config.yaml
num_hidden_layers: 13
num_key_value_heads: 1
head_dim: 32
attn_scale: 0.177
tie_word_embeddings: false
init_std_up: 0.0312
init_out_by_depth: true
lr_mult_qkv: 0.5
beta1: 0.9
max_grad_norm: 2.0
decay_fraction: 1.0
max_seq_len: 128
train_tokens: 149700000
MLP neurons of a small language model. Each row is named by its layer, matrix (gate and up: input weights) and neuron, and shows model dimensions 48-143. Each number is 128 + 24 x the weight over its row's rms, rounded and kept within 0 to 255. Numbers have three digits each. A neuron's up and down rows have the sign that makes its largest values positive.
A block is one neuron, or neurons of one layer that tend to fire together. After each block is what it responds to, as a language model described it from the Wikipedia text at the highest values.

L10.gate41:100128118156080139139168138123132098162089108123109146079119140072155130123145127106166166090128136132146167154134090112099111133091160144123164105108132112120095127087131152129120092131128091091108126111183099120132125140146105133121109114156125130133144113148115149112130103175171160070
L10.up41:132142115127091137129129120102100142097124153126146100123130089132174129104099123119122128133144132138131152153138137122132094151132126126094137115167127122134100132142107132148132109078108131162121078153119112141174124174152122094145130152118099114138108144133152094106126109156161155136
L10.gate67:114137159164129118134138092146129158111090101101121094101124091130145107102099137114154187128137112111143117146107153132123128152095153129138166159139142180136103122076096120136097130151132164155094105177149124145169132149172163138170151119115125168133105112139165151082084134125127137129
L10.up67:092100165160084136118103126156164128126141102144148177120133163117121130059108127125175161152164102110126122128088099150122117139094145129091114127125167142117147111136133113107157130157123139130078091127099112169177091165115162124156154168128118120118156123140176125145120150132153114109
L10.gate169:110171090111103088128112153149130101129107082130107173158166155131109165121151124105176097117132081106144146128104132146172110134148123155139123090118164128120128097068129130118115101152083118111112107142117110131154115108123138141135126160175099137106153159147100138104128141115145157082
L10.up169:178119081137141123126073114134083113119096085147103151105140127154138132162135133089128142101151102142124110155087121121121107111142117128129103125141114109144098109130104120159115092102127105129156081158135112130135115104125164145126098163105120144177166125172132161133134110089107124124
L10.gate204:120118124102098137165188135126161105111110125127151111129167104128139115155133155105118158117133172078112141143133080080129124148111117102148121144094087128139079130159121131132111116094139113143157101127123133117156124162105168138141131138095100118127117132132127121145130110123175153146
L10.up204:097120119143137146143143161143097091116140096128097139157163144178164137122107095137084108094091118145123118130126140116166140122122120169149126131164144102099108085118129148094106120117124116125091178081109139135105141149114091088157160155140128109148099135143154101122142166154120146137
Abstract-noun word endings. Final word pieces that complete multi-token abstract nouns, such as assist-ance, stabilizati-on, achieve-ments, including plural -s in section headings like Standing-s.

L10.gate21:140116124138125124110112140127093124140141085120121109152141107114114150125091100182113097159100103144167155119146122156151158156141099095159180079115128105138143143147167104110171140136152117108150128132117110138108155119080145114124114103127088158130189135127135115118114086136147092114
L10.up21:150093160149149121188141111112100141098163122158153093176114100141161111123119166133107155154161093111151084125172158154146135150183118145146148096083119118149117137118139143133105097202177145112148152144151114155124148150089161128150118137143076129091155150125140156125103084103145132116
L10.gate28:142118116183083198080124111137165122122124113099132158135157093147104114160131094067145110128113118149126144110158149104098077141145075125160096105164132148165101113155154148164093154116120133147126137150109140135140107124157130138144104132114114164129080118168140143123167109151108110130
L10.up28:139149115130157089102089144116118137178126149134147093167165150110105111138103145126123147120083150148155114156149109148116152198101149110132140119145148132124169157093151126130172115136140144148107125115137137166114134121132119127128126143118119114156143156118098139136118143164160094127
L10.gate83:111104121110128120119122123114156094131118105092137117131149109136109153138106122120144102142137116170128118151096170140099097099083148126150136089089099135106134115102143116151171110129155154114120083171044128103128137158115156127149158122177130144099160069108138150117139125094118092109
L10.up83:135120135114129142129143113137120113117138131134144169151054107102098121161165146162140133174113126142141122160122105093117115129123146119124156107155144137144111119141116173100127122155169124111163073106099134129124144127108120103147128083140140125165145140158177109153119109158169133084
L10.gate253:138174091110122091102116157178139126153129085114123185143169092122135136124165179183113127139117114142123095130079121091160101128121130112130103116160115147148119113105141140161175118147129080098141139151124107104124136169111154149145131126101059132131158157110128120131073116108116122137
L10.up253:134133149132152087118083141133208116130141134142138179154148103128143128120150154148143123156124138119124137171110127131116130145131131116123127129112123133138095137134116143139100114163126117121115129113141080127104145185102113108150175097102103156111117190145116162120094134129133100096
Infobox field-name endings. Final token of a field label in "- Label: value" infobox lists, just before the colon, e.g. Past members, Citizenship, Career titles. It also fires on "=" heading markers and section titles.

L9.gate101:130120150107107126126110151088120089100124119165143120168111128189175139139135140133137166105131111154117181124130135172143161118122162133126114132145125167129109137130096099132117126116117144110106158116174081188095088165148122102123107162118089142118170154111136050124133139137143133173
L9.up101:102130120068100123135129154120127140089153101100120117186126156111063137106094120108128137139099095137151164129104122154122096086164097182125111137154134109124118118150150150129118135109107127160155098119087060125124142144140131151116111195123127117108136178166110133150088116137171162157
L9.gate112:128145104081114138149129153149141134099085095173096141134172091128147147153164131129135143126128058117153142098139190129120141117104150151145146137118130136145095147126099119137100135145125119159083097133146118167103163134128147151131149188130133159109136151131142113109136127140099117107
L9.up112:118126116095097093113111172113121149118140130116125101159118156126130111107141121182173108142158161155140172133129084092148098134100145100104157131146119181103113131142137103102116154146108136141138127137113099132131103107133129095133108161150105122173121116182107139184126154135111145110
Word-final fragments. Final word pieces completing a split word, especially number words and ordinals such as nine-ty, fort-y, Four-th, and trip-ty-ch.

L9.gate61:079161147083137073134143100145144085145144137124119116135170166114122133114158078169122152198111150140136120101133147135113113118135100114140119081119095154125120127149131130153105142140095094109128155128160167112097130151141144116137115120114171142137129072117159146174133127169072119142
L9.up61:140118088107114122156123128162119102142138096135149149137128154121142126104123110147113077160142142149164089120098136189098125109127159141138131132164134115142107169149130093105115107195078125116129116081142148130122128113087115135119120092114106131144074102120143122107102105133140112106
L9.gate95:097139130142142156141181113148114131109148142118138134148190134165144121082126113116090111132114133151140114080118070160090070134154133153129101111116140128128117126133093095151098136113098147114115156133106122117122153131123113146162127157154124088119110084118117105112152107122104156173
L9.up95:157101129106116157132122151129122154145142089106114136118147145163156153121172135146140130136138100157144108132143147173127156120110125074127161150062167129123136120134110162108165118161138125107179135170127130152118141078117120130104089144102113147133139137119113144125142098098101111131
Heading ends before descriptors. Closing = after a biography title name, just before a nationality-plus-occupation line (Indonesian politician), and a before nationalities; also table-rule dashes.

L4.gate16:107148139079101112156092092147154142108120180156096135089135116112144105081134106102126136116144111159117121107142115094143127116140103114102124190119139100122111108160119144109128152089102132137130104126134140120091150127104132099099170150135155134145143167120100111170143130170136158104
L4.up16:107081112117133132181129160136129120111135144126114089121172166101130113141104182113086131128124117143100093136125138120081172133144135136114164136103133133151179131124160140132107122162091163138110107109140117128165110116081161148121139132163134129150134150145138104129148138124099149114
L4.gate21:108095095132117108111139082101130133135093086115125084134180142130127134140056138150155101137116143138162129121096158124116168117106171097130115151107143200160111172157143132146134123125134126136097135120169142137135124100165117144110130155108105110107127166143119108134125136118078163102
L4.up21:150148133117175117180117144139143153148117120145140118133147171151095095083134118152121109124117088148126143131132143116140153131143118125114132123139122077108198143135104155116136130103152138150146143118123144188146141122116158172134126095172110100121131119174125082132075155162122105124
L4.gate39:120120157165132122115087165154112137131128135105074147097155111141125146094127081113103131156120150148107148099118116135100084131099150166112101107147098146173143140166156183141136143139117175138093128094153132112140072135139103110158158095115161122152135170111135165136104171142122151135
L4.up39:097098150078141127113154099111132110151132139118151086135111174158110120145112124113079132135133159110175095154109094091142143140154152127093162134109145106126090138137139138097159134100123113097164103102172105115122115103124159102142136125150132124114108142135103149118101183109171147151
L4.gate99:147086112156096126135148179140178146140100140131102141123129106096164093116141095115093091172129109123140138128131080130153095130119123121122153160133162150127100156115149190114116118092130109115166111075132091124124169127119147119130134135167138136148127126117098114144118112098136133116
L4.up99:151104164126119105136127169071131118149110141117205137120139111129166118176093124140125131215091148120127161154138088118125116112094141156093129108112120149150124109126136110168076133131104126144124094116108099150124165176137159113123102137161121123130167109096123120123108120130180135106
L4.gate186:097139098124108138160124151105151108112132137133149089136168121127139133148127108135135084118143096158098124130129122106192137123133162164076114131124140110139124122144160100098127114155134103120128083141134093147111123148137122131141137133137168128109124136108151060141157127144169121126
L4.up186:146127123120120145190115127124128128125145122121117141127153125155099105114136124063141145155139127154134080146117109115124153129171117146132148144122123150129107096133156149114101159147152103144117133074122118164114091167170155121117136122123159119086120159122151124137133120131138129126
L4.gate214:123130113142128120150166113113151111128158123103154104153127163130128066159107166178124176116102090166149141146131088147163139117120110119153119159120111096149142114135103126145103106129128157141140155107140095187148107162130104130087144157164130117110150142119138116110080156129081131094
L4.up214:107137113091120131122159148089154147130144106132158086112146127143167118096123137088124154172138126153137102151137126048110092130122097112125112132133133130158094165125119124099102117154099143136124103144168121127094129157144155143102098155122171127110186143085145115118086145123134127116
L4.gate247:095150179187099118118118148117155134090093128125118131112139107119107125139150147176112130152114090163163092118104165105119101121144119173139098148129154122098090074113142133145105153126100136129147142116136104109138123141149095107156115109138120119120144114139092171125085128134138078172
L4.up247:160112139089123119142125129096145138113100101122134169096129118118172132102134098138127088124128131133143121177155112130186103150095125146124119147145125132145087134117156108107104176125152118153134141134138138147174131190125083148128124116098093110107123139154141152161151155172116133156
L4.gate249:098151098133072146142149089134105100066122088129099117143141113092145172133147122127143144196104124120119085088100120141139118169148104146152127148088139121104140135126145094119114124102173129110122186092161117133149141138158133121158129114136118117112133128103131167134149125140142130100
L4.up249:094155113131149119130165156099111123099166095123124126082146139133160117068124120142145116154101121127152136162149115120142127136097143121137129130138149137113122094144138118124152124157104140101109143206138101145174099133138122078176109151117129088108144126113114104138143144109165121133
Number and plural suffixes. Suffixes ending numbers or nouns: ordinal endings after digits (68th, 93rd, 50th), plural -s on split nouns (venues, mediators), and unit words or % after numbers.